Weights of a small transformer language model.
Size: 24 layers, width 256, 4 heads of 64 (2 for keys and values), MLP 512 SwiGLU, vocabulary 1272, 14.8M parameters.
Architecture: RMSNorm before each block, rotary positions, no biases in attention or MLP, untied embeddings.
Training: 1042M tokens, 3975 steps.
MLP neurons of a small language model. Each row is named by its layer, matrix (gate and up: input weights) and neuron, and shows model dimensions 144-207. Each number is 50 + 12 x the weight over its row's rms, rounded and kept within 0 to 99. A neuron's up and down rows have the sign that makes its largest values positive.
After each neuron's rows, "fires in" lists the words (lower case) most often at its 100 highest values on Wikipedia text that the model never trained on. A number after a token or word is its count.

L4.gate159:57 54 48 28 50 29 53 48 40 40 50 46 39 34 46 60 46 38 55 64 47 43 46 52 45 42 52 57 29 36 41 63 35 55 55 74 68 47 57 47 41 61 66 37 49 42 34 74 52 53 47 32 59 64 63 61 49 73 29 47 48 52 62 49
L4.up159:65 45 48 40 29 50 28 54 43 27 38 36 29 53 34 28 44 79 71 59 53 51 26 53 44 55 73 48 44 44 45 55 39 42 56 80 46 55 46 37 61 50 60 33 65 43 45 52 53 66 35 69 54 50 57 63 69 59 33 33 61 74 49 50
fires in: "featured" 13, "debut" 9, "features" 8, "released" 7, "featuring" 7, "feature" 6

L2.gate155:61 31 63 46 50 58 52 54 72 47 49 58 36 52 48 57 43 30 65 41 49 58 30 53 55 50 43 67 43 43 57 15 56 66 72 55 47 47 62 59 37 76 51 66 39 44 71 27 32 47 40 52 43 51 65 57 44 48 59 73 54 62 60 54
L2.up155:73 62 61 53 40 74 48 52 60 75 57 60 43 40 32 40 67 43 38 53 51 48 55 61 55 45 44 54 24 52 66 56 42 48 62 75 79 40 54 43 60 39 55 54 48 47 43 42 67 47 35 40 35 69 44 52 65 47 67 52 49 45 69 61
fires in: "building" 25, "built" 14, "daughter" 7, "artists" 5, "buildings" 4

L2.gate116:46 62 57 48 56 58 25 56 44 48 46 54 67 59 25 53 65 44 40 61 41 43 67 47 41 49 70 34 44 57 45 65 47 52 37 50 39 33 61 65 64 63 28 55 56 49 49 55 46 56 58 50 74 61 40 57 51 57 33 32 40 38 78 48
L2.up116:46 50 53 60 82 68 22 67 50 48 39 52 35 45 52 60 67 34 31 63 55 60 68 56 57 69 64 70 67 60 59 58 48 48 46 47 41 54 50 48 49 46 47 34 49 32 61 64 49 62 51 38 48 58 56 64 58 60 40 35 46 52 72 45
fires in: "on" 22, "out" 15, "up" 11, "upper" 4

L13.gate485:50 39 47 53 38 55 59 49 43 47 55 63 59 33 53 55 76 60 39 53 64 34 43 56 53 41 48 55 58 60 47 28 48 56 51 44 45 56 53 46 65 56 24 38 52 59 56 62 49 42 41 43 52 70 32 39 71 38 71 49 51 67 57 69
L13.up485:62 47 46 61 20 45 55 35 49 44 34 63 58 20 41 50 52 44 60 30 41 67 45 32 67 60 55 28 62 56 72 45 71 52 61 56 56 76 56 63 61 56 53 39 54 46 41 46 62 60 51 68 53 59 72 51 37 56 44 62 56 28 33 43
fires in: "local" 20, "as" 11, "of" 7, "own" 6, "american" 6

L16.gate336:61 50 59 76 43 53 71 48 45 56 61 47 55 68 47 44 65 51 32 47 74 50 48 43 49 46 60 51 43 41 48 58 57 50 42 51 39 60 58 50 41 54 53 49 53 44 45 58 71 18 40 58 50 55 29 52 61 66 51 58 60 80 64 42
L16.up336:57 48 50 29 25 53 46 57 52 65 65 49 56 59 54 41 86 38 45 68 59 34 42 57 48 54 48 51 54 39 57 66 45 22 59 48 61 41 51 43 51 83 46 51 31 46 49 42 61 33 26 47 54 72 44 45 38 54 63 40 36 47 76 56
fires in: "to" 34, "town" 10, "took" 7, "top" 6, "left" 4

L9.gate89:65 57 72 46 49 34 76 44 26 43 61 47 66 64 48 48 56 56 62 60 53 55 55 45 43 48 55 43 65 55 46 45 48 30 74 69 24 70 48 51 51 60 40 32 53 59 55 45 50 42 34 37 29 65 60 29 63 48 43 41 70 60 65 43
L9.up89:40 68 37 64 54 57 63 04 42 58 78 47 41 56 65 62 72 60 51 57 44 57 63 53 67 47 50 53 62 46 48 63 67 43 44 56 50 72 39 55 63 22 59 56 57 61 49 56 50 45 33 64 44 50 44 28 69 47 40 47 53 52 48 52
fires in: "as" 35, "former" 6, "a" 6, "himself" 5, "daughter" 4

L5.gate391:23 49 59 44 51 57 52 62 35 61 78 34 68 62 27 57 65 39 68 68 25 41 77 32 57 50 47 59 41 62 38 62 49 48 34 45 48 69 58 70 37 77 43 67 65 47 56 44 48 27 57 57 39 56 42 61 46 63 29 28 31 26 52 75
L5.up391:56 59 44 56 44 60 37 58 57 66 49 23 39 45 37 59 32 38 53 57 31 58 49 36 57 63 53 49 35 60 36 77 47 60 45 46 55 69 44 44 45 70 68 57 46 38 55 53 65 59 39 53 31 63 54 54 40 70 39 38 47 67 50 57
fires in: "on" 34, "under" 20, "between" 5, "original" 4

L2.gate109:57 71 46 60 34 77 68 43 49 34 48 38 35 52 62 52 56 45 46 63 55 51 60 35 47 50 38 30 72 55 55 67 43 45 36 41 49 60 47 67 62 40 53 39 36 66 52 50 53 54 50 29 45 63 43 70 72 57 60 62 53 66 43 62
L2.up109:64 52 52 59 45 47 48 63 43 41 48 26 41 41 53 83 54 37 56 56 71 44 67 45 48 57 51 33 54 64 57 47 35 55 32 40 49 71 36 65 64 44 34 42 45 50 36 59 39 59 25 32 40 80 40 51 59 44 64 57 44 52 29 43
fires in: "out" 17, "end" 11, "one" 10, "opposite" 4, "ended" 4, "early" 4

L15.gate68:42 38 55 68 54 69 41 45 54 56 55 74 68 65 34 55 62 53 46 32 54 61 79 70 58 54 40 47 52 56 50 38 51 43 41 46 48 52 49 73 42 67 34 28 57 80 54 46 59 46 41 44 65 48 55 40 44 49 26 32 53 52 51 50
L15.up68:36 33 63 55 46 27 70 31 42 40 31 62 31 36 47 38 47 54 58 34 53 39 41 28 61 38 58 60 46 64 42 15 60 15 63 49 89 55 42 54 45 54 43 27 48 94 46 47 52 47 46 53 51 72 55 42 45 50 66 39 56 36 58 66
fires in: "at" 64, "to" 14, "in" 9

L12.gate369:37 46 53 79 70 52 28 59 53 34 53 49 56 64 51 53 36 54 59 49 34 47 36 52 62 31 50 47 69 59 52 57 48 49 47 39 66 52 55 40 65 53 72 49 82 62 44 43 60 53 50 37 31 69 72 47 57 82 46 34 54 30 64 55
L12.up369:59 66 65 63 42 52 50 63 61 36 73 60 63 36 46 59 61 52 46 37 40 71 56 50 25 52 45 43 71 78 54 51 16 37 54 49 25 70 71 87 54 47 56 50 28 34 77 49 43 51 49 42 37 61 29 55 51 51 39 48 72 35 69 32
fires in: "by" 17, "because" 10, "along" 10, "on" 9, "while" 6

L12.gate143:58 54 29 74 56 45 63 68 44 65 37 63 60 62 64 42 41 56 46 54 50 46 78 56 72 49 19 70 63 62 43 54 62 64 67 43 41 74 66 32 54 29 37 44 41 57 62 34 52 34 52 65 39 67 59 48 50 68 58 48 41 51 42 61
L12.up143:36 27 53 65 52 28 21 75 60 46 48 54 48 40 45 19 52 48 46 42 60 49 69 61 64 67 43 64 59 58 47 41 46 48 54 43 36 63 44 59 38 66 47 61 28 46 38 45 54 50 48 65 63 77 43 63 65 50 59 48 44 45 48 57
fires in: "for" 45, "of" 12, "covid" 4, "beginning" 4, "after" 4, "legal" 4

L7.gate341:50 34 58 39 57 54 64 59 39 37 46 56 45 48 49 73 41 48 58 71 27 45 65 66 50 61 33 30 35 58 67 41 56 37 71 38 35 45 66 75 51 52 44 68 43 66 48 42 53 40 42 47 26 35 39 32 58 64 50 54 42 54 56 58
L7.up341:51 47 47 51 36 55 57 46 58 53 50 70 45 49 67 43 43 42 53 68 69 43 56 57 48 33 37 47 53 42 34 52 65 34 66 61 61 58 39 51 54 47 44 56 50 53 33 56 39 44 57 43 63 52 52 57 60 44 48 55 60 73 46 61
fires in: "second" 23, "first" 20, "third" 9, "seconds" 4, "secondary" 4

L13.gate72:63 68 65 50 43 50 73 43 37 55 42 42 47 43 51 65 62 56 58 34 51 45 72 42 45 45 41 55 61 51 46 35 26 45 40 56 51 55 44 39 59 32 42 50 38 57 40 29 41 52 37 46 64 46 50 23 40 54 63 52 61 57 68 56
L13.up72:49 42 69 44 57 56 54 42 58 55 77 12 47 28 55 66 42 52 51 37 71 25 52 52 64 42 43 36 38 53 81 65 47 22 60 36 56 42 44 46 61 35 53 47 55 44 52 41 39 60 40 45 60 72 48 58 65 34 78 44 35 49 39 59
fires in: "of" 39, "president" 8, "baronet" 6

L15.gate50:49 54 46 62 34 40 53 63 56 55 38 45 63 53 38 48 63 53 58 66 37 42 54 48 55 43 33 50 48 61 69 61 49 50 34 33 49 62 48 55 65 45 39 46 54 49 39 43 42 74 41 52 52 55 53 53 44 78 55 42 60 43 53 52
L15.up50:42 29 47 56 63 54 16 42 45 40 38 40 38 38 44 33 36 55 60 41 46 40 62 38 52 41 37 38 38 56 55 35 37 35 68 34 42 34 42 55 39 65 31 46 49 51 53 33 38 56 46 43 43 78 59 36 23 38 59 59 39 58 40 48
fires in: "on" 52, "of" 10, "per" 8

L5.gate120:45 52 44 57 67 46 51 48 68 69 57 58 67 27 47 41 60 49 53 50 67 53 69 54 56 52 51 40 38 56 54 63 45 38 58 35 47 41 22 51 55 58 43 53 53 52 34 43 55 49 58 25 60 52 36 32 42 61 60 39 73 57 57 27
L5.up120:59 82 35 56 62 56 41 56 47 35 38 56 41 50 40 43 46 69 71 47 67 46 46 31 33 25 42 73 56 71 21 51 45 55 40 34 78 42 56 64 57 25 69 28 52 43 38 64 46 59 33 55 56 36 55 38 60 41 47 50 62 38 43 57
fires in: "at" 19, "early" 7, "war" 7, "death" 7, "daughter" 7, "life" 6

L14.gate184:84 47 57 57 25 50 60 66 52 58 41 41 48 30 48 38 58 47 37 69 66 57 51 28 39 39 46 50 50 47 65 38 33 58 52 43 38 49 53 43 36 49 57 61 58 38 53 45 59 45 56 45 34 45 38 49 65 26 60 52 49 65 50 47
L14.up184:70 43 52 74 44 60 57 66 44 50 43 53 59 63 33 52 44 45 45 59 55 68 28 50 39 58 62 75 36 36 66 52 45 52 53 65 57 60 41 57 42 52 64 61 58 71 41 43 59 46 31 37 56 62 46 48 46 37 44 51 49 50 50 42
fires in: "building" 17, "built" 14, "late" 11, "upload" 8

L4.gate399:53 41 56 65 66 65 60 24 41 62 62 57 34 49 48 41 60 43 63 43 42 49 46 39 38 73 30 60 36 55 43 30 50 66 57 57 44 48 62 27 47 41 52 40 51 43 34 41 61 50 49 46 48 55 49 52 61 41 55 52 43 58 52 40
L4.up399:53 42 30 35 51 54 68 43 81 51 53 50 77 51 41 65 51 50 33 71 42 50 31 47 58 43 61 41 46 46 71 40 37 50 55 48 56 73 48 65 36 56 64 61 56 59 65 38 38 54 37 59 42 32 45 57 48 69 65 52 59 38 48 51
fires in: "called" 17, "delivery" 10, "turned" 8, "returned" 6, "remains" 5, "duchy" 4

L4.gate246:60 51 54 56 46 77 81 42 62 59 37 51 71 77 55 63 62 45 53 54 32 35 61 44 55 50 68 58 35 39 36 59 46 65 46 47 50 49 47 53 58 65 60 58 63 56 56 44 33 57 46 58 48 50 26 41 58 50 77 40 45 56 55 53
L4.up246:59 56 31 33 38 72 56 36 51 43 55 65 50 35 40 38 55 74 54 64 64 34 44 51 38 57 44 59 50 55 57 54 59 70 39 46 43 68 43 45 36 42 52 67 49 45 31 50 37 44 46 47 39 44 38 29 50 37 66 37 61 49 51 41
fires in: "assembly" 19, "party" 13, "manager" 11, "ministry" 8, "labour" 7, "congress" 6

L2.gate237:54 59 51 58 36 75 39 64 46 52 40 49 42 16 50 48 27 57 55 48 76 47 76 63 33 53 54 52 38 52 48 66 56 38 77 86 63 54 57 69 51 24 51 41 60 39 58 66 51 48 51 53 56 42 47 59 61 40 58 59 64 60 51 37
L2.up237:52 42 44 60 38 63 35 23 65 64 47 58 63 40 43 41 36 47 56 57 65 60 63 43 48 71 35 50 45 52 61 62 59 32 71 58 38 47 53 54 48 53 63 42 55 47 40 59 46 36 33 29 49 54 52 46 46 62 56 46 55 28 61 61
fires in: "death" 14, "development" 9, "de" 8, "debut" 8, "developed" 7, "degree" 5

L21.gate433:60 55 50 53 54 44 61 22 47 62 41 43 36 52 47 37 21 47 50 24 65 37 48 65 46 57 65 45 71 89 52 50 56 43 61 18 48 27 64 41 42 62 42 41 59 44 32 30 25 55 32 57 52 48 51 45 44 49 32 66 61 54 51 82
L21.up433:39 80 38 54 32 37 50 38 35 45 41 34 44 44 52 58 22 64 24 74 62 49 55 41 45 59 68 53 47 35 55 54 58 49 53 49 40 54 56 45 47 42 67 29 40 55 52 38 28 64 68 52 46 64 58 70 59 52 40 45 44 61 59 67
fires in: "an" 68, "another" 4, "announced" 4, "any" 4

L14.gate339:43 52 49 28 42 61 57 53 52 42 66 54 58 51 40 45 64 33 15 56 56 64 60 38 59 50 56 45 54 49 48 28 56 35 51 37 55 47 56 51 41 66 46 54 48 44 83 14 40 57 35 69 41 55 57 35 69 55 47 58 55 58 43 43
L14.up339:55 66 56 71 58 57 44 31 62 48 48 46 53 50 52 47 67 44 55 67 76 64 57 53 53 47 71 58 47 62 49 47 53 46 65 43 42 49 54 45 55 55 49 29 24 28 63 51 66 26 52 46 39 50 39 59 74 52 59 34 25 59 74 30
fires in: "and" 45, "will" 7, "went" 6, "wrote" 6, "called" 6, "won" 6

L12.gate511:69 38 50 53 32 75 64 32 39 49 50 36 58 35 58 51 38 62 23 22 43 14 28 46 52 56 56 09 65 57 55 51 32 46 29 57 64 49 48 24 41 33 39 46 69 56 39 49 41 52 50 55 55 74 54 40 66 58 45 46 58 68 50 51
L12.up511:53 66 65 51 56 28 57 40 60 68 60 32 46 46 52 31 63 36 58 54 52 53 45 58 40 44 37 53 63 53 75 57 42 52 45 44 51 53 54 40 58 69 51 57 41 33 62 65 40 44 33 58 55 55 61 66 48 56 33 61 55 33 58 47
fires in: "as" 27, "of" 8, "a" 8, "baronet" 6, "ewer" 5, "campaign" 4

L20.gate334:60 44 42 55 61 51 65 84 53 29 55 29 52 63 48 37 39 54 82 54 41 87 65 27 40 55 58 30 40 59 51 57 42 41 59 39 63 48 58 45 55 37 59 38 54 35 62 42 59 59 51 51 68 40 64 65 43 61 47 52 51 56 61 51
L20.up334:54 61 35 56 74 64 43 66 31 48 44 48 51 46 41 54 44 40 48 41 35 57 52 59 52 46 66 55 39 55 52 43 54 28 55 66 38 66 46 59 54 41 57 72 39 46 54 58 51 65 70 53 58 42 58 51 47 47 67 64 45 35 70 37
fires in: "at" 34, "and" 15, "of" 9

L9.gate294:60 42 63 58 34 68 47 48 56 60 59 44 35 75 45 44 48 48 54 60 63 50 49 61 38 74 72 35 48 54 34 40 48 70 68 60 50 45 64 46 53 60 30 48 52 34 62 50 41 48 51 41 58 65 30 34 64 28 49 46 51 38 53 68
L9.up294:45 27 53 64 49 62 52 49 25 55 24 48 55 69 58 60 30 49 37 50 31 52 28 68 62 54 59 40 65 46 56 39 36 45 41 60 68 41 56 52 47 52 52 50 51 65 40 49 50 59 35 43 64 45 52 45 55 58 32 59 56 65 72 56
fires in: "united" 39, "following" 11, "white" 10, "wetherill" 6, "kakdwip" 6, "damallsvenskan" 4

L15.gate246:42 34 47 44 50 48 45 54 63 47 46 43 73 59 45 54 57 47 73 63 44 49 66 54 46 35 74 56 36 51 52 57 55 43 45 40 51 37 62 32 46 59 59 18 74 39 59 47 39 35 37 36 78 39 70 41 28 62 43 37 49 41 67 53
L15.up246:53 43 36 72 41 58 54 50 55 49 44 58 42 27 57 31 47 53 54 47 27 70 56 31 36 57 56 64 56 54 60 39 66 33 51 73 42 67 51 70 55 60 53 31 28 22 59 40 41 49 58 35 58 42 50 74 68 52 59 53 33 55 44 58
fires in: "of" 47, "on" 10, "in" 10

L6.gate295:53 40 23 61 35 64 52 56 45 47 44 51 42 75 60 61 33 47 39 43 38 52 49 54 36 43 46 50 68 66 65 42 32 39 63 65 42 50 54 35 64 53 34 48 41 63 38 24 49 55 55 28 64 57 48 53 66 57 33 59 21 43 35 39
L6.up295:54 37 56 60 40 47 72 36 51 42 75 49 48 51 44 50 64 90 51 31 63 41 42 58 51 31 59 36 46 60 49 45 45 34 45 53 51 51 41 47 42 52 45 51 58 53 41 63 46 64 47 41 72 50 46 38 65 36 49 35 35 36 32 28
fires in: "played" 31, "player" 14, "playing" 11, "play" 10, "players" 4

L4.gate498:61 57 58 61 59 44 42 78 59 77 60 59 65 44 34 39 45 40 52 45 36 38 49 49 52 50 54 51 39 41 47 58 37 65 69 31 64 69 57 65 49 45 63 60 46 52 40 48 49 33 60 55 48 62 59 37 71 45 66 59 33 29 59 62
L4.up498:57 30 42 49 32 56 45 41 54 42 62 39 53 43 35 45 30 34 64 47 36 64 63 52 57 53 36 54 63 44 51 64 42 45 51 44 33 62 47 74 48 27 49 43 31 56 56 64 28 40 23 56 59 32 63 38 38 44 53 38 47 52 35 52
fires in: "february" 12, "january" 12, "july" 12, "march" 10, "december" 10

L4.gate331:51 59 67 61 43 64 43 36 31 55 51 66 50 48 79 40 65 35 55 56 62 63 53 62 54 52 33 50 46 37 52 43 55 68 56 64 40 64 43 34 58 35 61 72 35 50 46 46 52 39 47 21 63 32 55 37 67 38 62 28 59 63 58 38
L4.up331:36 56 69 38 47 66 29 54 59 65 47 45 74 52 58 52 40 42 51 48 73 65 65 48 29 58 38 52 65 50 73 35 52 47 50 49 26 48 55 51 33 81 44 50 48 33 51 26 58 59 63 66 78 61 39 54 62 58 48 33 52 52 53 51
fires in: "united" 42, "parliament" 7, "daughter" 7, "july" 6

L14.gate66:32 55 46 49 42 61 64 34 37 52 36 37 60 52 61 49 41 32 55 29 33 65 43 54 44 29 53 43 35 37 39 81 41 59 45 59 31 54 47 26 44 65 58 59 55 45 48 56 33 32 54 48 38 47 64 40 53 56 39 49 47 61 51 72
L14.up66:69 25 69 53 42 55 52 30 53 57 57 42 56 41 55 56 43 54 49 56 67 53 47 29 38 68 42 45 37 44 58 78 42 65 42 41 45 31 58 45 37 46 72 40 56 35 27 60 65 48 48 51 49 66 64 47 37 47 40 50 32 56 50 52
fires in: "the" 83

L13.gate46:55 45 37 53 38 49 23 57 56 45 51 59 54 38 39 31 53 42 49 43 47 44 46 45 32 28 63 62 65 56 29 40 49 32 58 42 38 57 55 60 67 73 58 48 59 44 64 47 51 39 49 76 57 50 50 62 50 51 53 49 48 64 57 47
L13.up46:41 59 44 60 52 65 45 59 24 29 40 39 50 35 60 40 48 43 72 24 68 36 68 47 40 22 60 72 61 48 54 56 42 44 55 37 40 57 61 64 46 45 44 57 69 54 29 52 39 48 45 57 45 78 58 37 62 54 42 51 35 29 41 67
fires in: "of" 16, "number" 12, "top" 10, "numerous" 7, "than" 5

L5.gate283:28 63 65 68 57 50 43 26 53 40 39 23 46 31 40 52 59 39 52 54 56 42 63 39 78 67 53 61 47 53 50 44 58 52 53 55 44 84 34 48 39 63 44 38 41 37 36 50 66 33 37 59 57 47 59 54 42 23 57 73 62 63 41 54
L5.up283:64 41 48 50 69 38 57 41 49 67 36 46 23 51 34 49 22 63 44 23 55 69 24 42 46 65 68 61 32 64 50 35 54 57 53 59 59 44 28 50 48 44 54 38 53 57 35 57 61 54 50 35 58 59 59 40 65 48 50 32 51 58 53 46
fires in: "production" 17, "television" 12, "daele" 10, "produced" 7, "film" 6, "produce" 5

L3.gate94:48 47 59 62 15 52 71 62 28 60 53 66 50 57 39 29 34 39 43 39 54 34 30 33 59 36 49 51 47 58 46 45 92 73 44 42 50 70 59 52 72 54 49 56 44 53 49 46 45 61 91 50 16 52 53 54 58 43 43 29 45 49 41 64
L3.up94:55 59 35 55 43 36 68 29 62 40 37 33 49 60 52 51 62 66 39 33 65 43 59 42 49 31 52 35 58 46 32 50 64 81 44 49 59 53 33 66 42 65 51 63 68 50 57 76 30 62 70 36 66 60 61 40 64 46 43 42 34 77 68 37
fires in: "rank" 11, "following" 11, "early" 11, "name" 8, "seats" 6, "last" 6

L12.gate303:55 39 40 53 53 45 37 40 63 49 86 32 54 61 79 48 68 47 38 58 40 50 22 66 46 49 51 51 50 27 30 39 58 39 45 48 43 51 39 41 53 61 58 37 31 44 32 39 53 48 60 37 36 49 55 53 71 41 49 43 81 46 51 47
L12.up303:38 64 51 34 52 59 59 53 70 30 41 65 74 42 39 64 52 55 53 60 55 50 54 88 53 39 46 34 60 43 41 66 34 50 71 49 51 27 56 53 42 35 72 65 38 61 74 57 40 51 38 27 52 46 34 56 44 55 49 47 61 31 53 53
fires in: "syrian" 18, "most" 17, "very" 11, "santa" 9

L21.gate141:68 54 41 62 49 39 50 47 43 45 58 39 46 31 57 53 49 48 55 52 44 37 59 49 52 58 30 53 55 48 59 54 57 57 50 57 32 35 42 63 60 71 58 43 69 36 28 41 46 24 49 39 45 60 33 56 79 64 60 34 69 36 27 36
L21.up141:67 62 40 52 35 48 49 60 41 61 40 56 56 43 69 59 60 54 46 61 54 45 59 56 66 55 38 57 40 29 47 54 57 56 69 58 27 60 58 58 61 58 51 51 64 36 47 40 56 52 45 46 48 67 60 29 65 53 38 43 72 37 37 63
fires in: "a" 65, "action" 4

L15.gate396:71 52 61 45 34 53 50 49 36 74 60 27 56 31 39 55 55 53 56 40 64 55 83 44 55 48 40 36 48 58 61 41 53 64 61 49 42 44 34 33 33 44 29 55 47 48 72 34 59 54 49 53 50 56 54 52 60 31 51 44 51 42 72 54
L15.up396:38 70 62 24 49 53 45 51 35 38 69 46 67 43 47 65 42 31 38 61 55 25 72 50 47 58 63 51 80 51 60 55 57 50 38 51 42 72 39 33 48 46 66 55 54 55 48 64 38 69 54 50 58 62 53 39 60 58 55 32 62 58 45 57
fires in: "is" 67, "was" 13, "are" 5

L5.gate86:62 39 39 61 49 46 66 69 49 45 51 68 40 30 51 64 24 47 54 49 28 41 71 43 46 36 45 55 46 34 65 48 52 56 66 45 65 55 48 44 68 43 50 40 49 55 70 61 38 50 44 60 42 56 65 65 50 46 41 47 30 60 76 70
L5.up86:49 32 64 72 37 53 51 50 53 50 62 58 61 28 59 71 40 58 44 26 66 60 48 32 46 31 61 74 35 45 49 53 56 32 54 35 65 46 59 48 45 44 62 45 42 40 53 44 62 63 24 43 55 54 33 64 55 27 62 49 44 64 63 38
fires in: "white" 18, "little" 18, "the" 9, "those" 7, "whole" 6, "whose" 6

L6.gate409:49 45 52 57 54 30 39 42 45 45 50 44 24 49 44 36 71 47 45 53 39 48 72 39 58 58 42 79 50 59 46 46 33 67 32 61 61 53 38 48 54 42 54 32 30 24 36 37 37 41 48 61 67 42 53 50 42 58 54 63 51 52 48 32
L6.up409:54 51 26 41 53 48 55 55 56 61 72 59 53 34 41 21 77 64 35 61 38 23 45 59 45 61 74 67 62 44 69 49 41 60 53 46 51 62 50 36 50 40 42 33 50 59 36 61 53 33 44 46 70 53 48 52 62 35 50 38 61 48 62 56
fires in: "featured" 13, "film" 10, "featuring" 8, "features" 8, "secretary" 7, "feature" 6

L6.gate495:53 30 47 52 47 66 44 47 50 56 62 52 60 52 66 24 54 42 38 31 57 50 46 56 20 45 38 53 32 52 56 39 36 51 65 65 52 36 67 45 39 67 21 54 61 65 50 49 49 51 44 64 51 66 62 58 36 40 55 33 59 59 68 60
L6.up495:61 38 57 42 32 64 54 57 47 58 40 55 73 50 56 48 51 60 47 45 49 61 36 65 58 49 36 55 36 47 53 58 39 31 55 52 41 51 29 71 43 37 63 46 26 53 72 51 60 48 43 58 68 55 47 48 33 65 51 34 35 83 54 59
fires in: "during" 25, "at" 20, "dedicated" 5, "aleppo" 4

L5.gate111:27 29 65 31 41 44 36 39 48 43 50 65 51 45 58 51 51 61 53 39 35 53 40 44 38 55 56 59 53 59 33 64 55 45 59 78 43 27 55 54 65 51 41 19 54 65 42 47 41 53 54 59 64 37 53 71 48 66 64 58 48 44 51 34
L5.up111:85 53 48 45 54 65 32 43 69 57 63 61 42 31 52 37 33 64 49 58 85 60 64 45 41 58 39 41 29 35 41 25 24 51 53 59 50 53 29 43 65 44 37 59 38 50 41 42 57 43 45 56 61 54 42 56 44 50 56 46 43 40 21 36
fires in: "development" 12, "electric" 11, "design" 11, "developed" 10, "designated" 4, "motorsports" 4

L18.gate146:58 64 66 62 37 52 58 51 44 61 46 64 55 31 41 50 52 52 34 48 57 49 41 41 48 49 63 50 40 56 54 46 50 43 66 63 65 51 52 41 50 70 49 14 69 61 47 60 73 79 58 33 46 46 71 29 62 47 43 64 62 40 58 26
L18.up146:47 38 57 51 63 44 52 61 47 67 18 24 34 25 55 63 66 54 30 50 49 42 57 43 52 56 56 41 51 45 50 40 61 41 43 56 76 41 29 61 44 43 43 62 68 65 32 41 54 82 42 42 48 54 31 27 47 57 59 44 50 49 57 44
fires in: "in" 53

L13.gate503:43 53 52 49 38 71 71 57 47 90 62 42 44 35 42 43 60 69 71 51 39 61 72 56 49 65 48 49 65 65 37 08 50 81 40 41 43 55 65 63 52 56 50 64 54 36 52 44 58 53 67 51 48 36 42 42 49 73 50 47 57 58 39 60
L13.up503:51 36 72 54 30 59 43 51 34 63 52 89 62 49 59 64 57 42 45 49 48 45 52 27 62 49 54 56 40 38 63 56 51 55 26 58 68 60 60 52 28 46 53 63 58 41 60 44 43 63 50 40 65 53 36 49 52 57 56 35 66 55 31 37
fires in: "is" 28, "was" 27, "democrat" 7, "were" 6, "democratic" 6

L4.gate240:54 40 35 42 53 69 55 52 43 61 62 54 34 56 39 57 63 34 44 62 34 48 57 54 54 42 55 65 55 58 57 62 57 72 58 43 34 45 43 68 35 41 42 45 43 54 63 21 56 51 48 56 66 40 62 37 72 66 59 39 73 60 33 51
L4.up240:28 48 58 68 46 48 67 49 54 49 40 32 37 48 58 49 51 40 52 36 55 60 45 50 69 55 62 56 54 39 64 36 45 33 63 66 53 57 65 49 47 51 36 71 29 43 62 51 47 70 57 63 61 54 71 48 56 66 46 49 59 60 62 51
fires in: "also" 53, "may" 12, "matches" 5, "muller" 4, "mayor" 4, "command" 4

L7.gate430:56 64 35 64 53 40 62 46 35 43 57 38 50 48 42 53 37 58 50 32 39 65 49 68 75 44 60 67 48 40 44 63 47 37 73 65 45 27 63 55 36 53 35 38 41 53 75 31 42 32 48 69 27 53 62 69 51 27 60 43 53 63 56 53
L7.up430:34 60 51 52 31 53 45 44 50 65 49 46 39 44 69 58 25 30 24 26 52 38 19 20 51 42 41 83 47 46 42 40 44 55 41 59 42 42 49 50 48 66 56 46 38 47 55 56 35 45 46 68 62 51 56 56 54 59 67 44 51 60 18 76
fires in: "at" 50, "suzuki" 16, "atlas" 4

L14.gate209:35 27 33 46 41 45 64 55 48 76 58 62 48 51 55 38 49 40 48 41 54 34 54 44 41 58 65 37 63 55 35 39 48 54 63 31 59 68 37 43 36 49 54 54 49 40 53 60 30 53 48 61 37 58 62 58 64 37 58 84 43 42 57 67
L14.up209:36 67 54 57 41 48 36 49 31 58 31 55 43 40 65 51 52 47 58 49 40 42 52 50 56 68 46 58 41 57 64 64 40 50 37 48 56 48 59 64 40 72 62 61 49 47 60 44 69 43 54 37 41 40 22 49 63 27 38 61 48 62 48 42
fires in: "a" 38, "aircraft" 6, "an" 6, "any" 4, "the" 4

L13.gate228:53 54 56 56 60 66 58 51 59 53 41 66 41 17 58 50 44 38 38 56 65 27 62 71 32 51 61 43 23 33 43 49 62 58 62 45 60 36 45 53 75 71 38 53 18 47 37 66 58 40 63 47 42 51 30 41 43 50 57 55 60 54 53 45
L13.up228:50 63 46 48 74 39 66 38 48 50 43 46 51 61 25 42 56 72 52 59 77 78 55 52 66 46 58 67 48 39 45 27 72 42 53 67 33 41 46 59 52 54 44 43 33 38 49 47 43 64 56 28 62 73 59 64 54 53 33 43 55 41 60 26
fires in: "played" 19, "started" 11, "went" 7, "spent" 6, "still" 4, "began" 4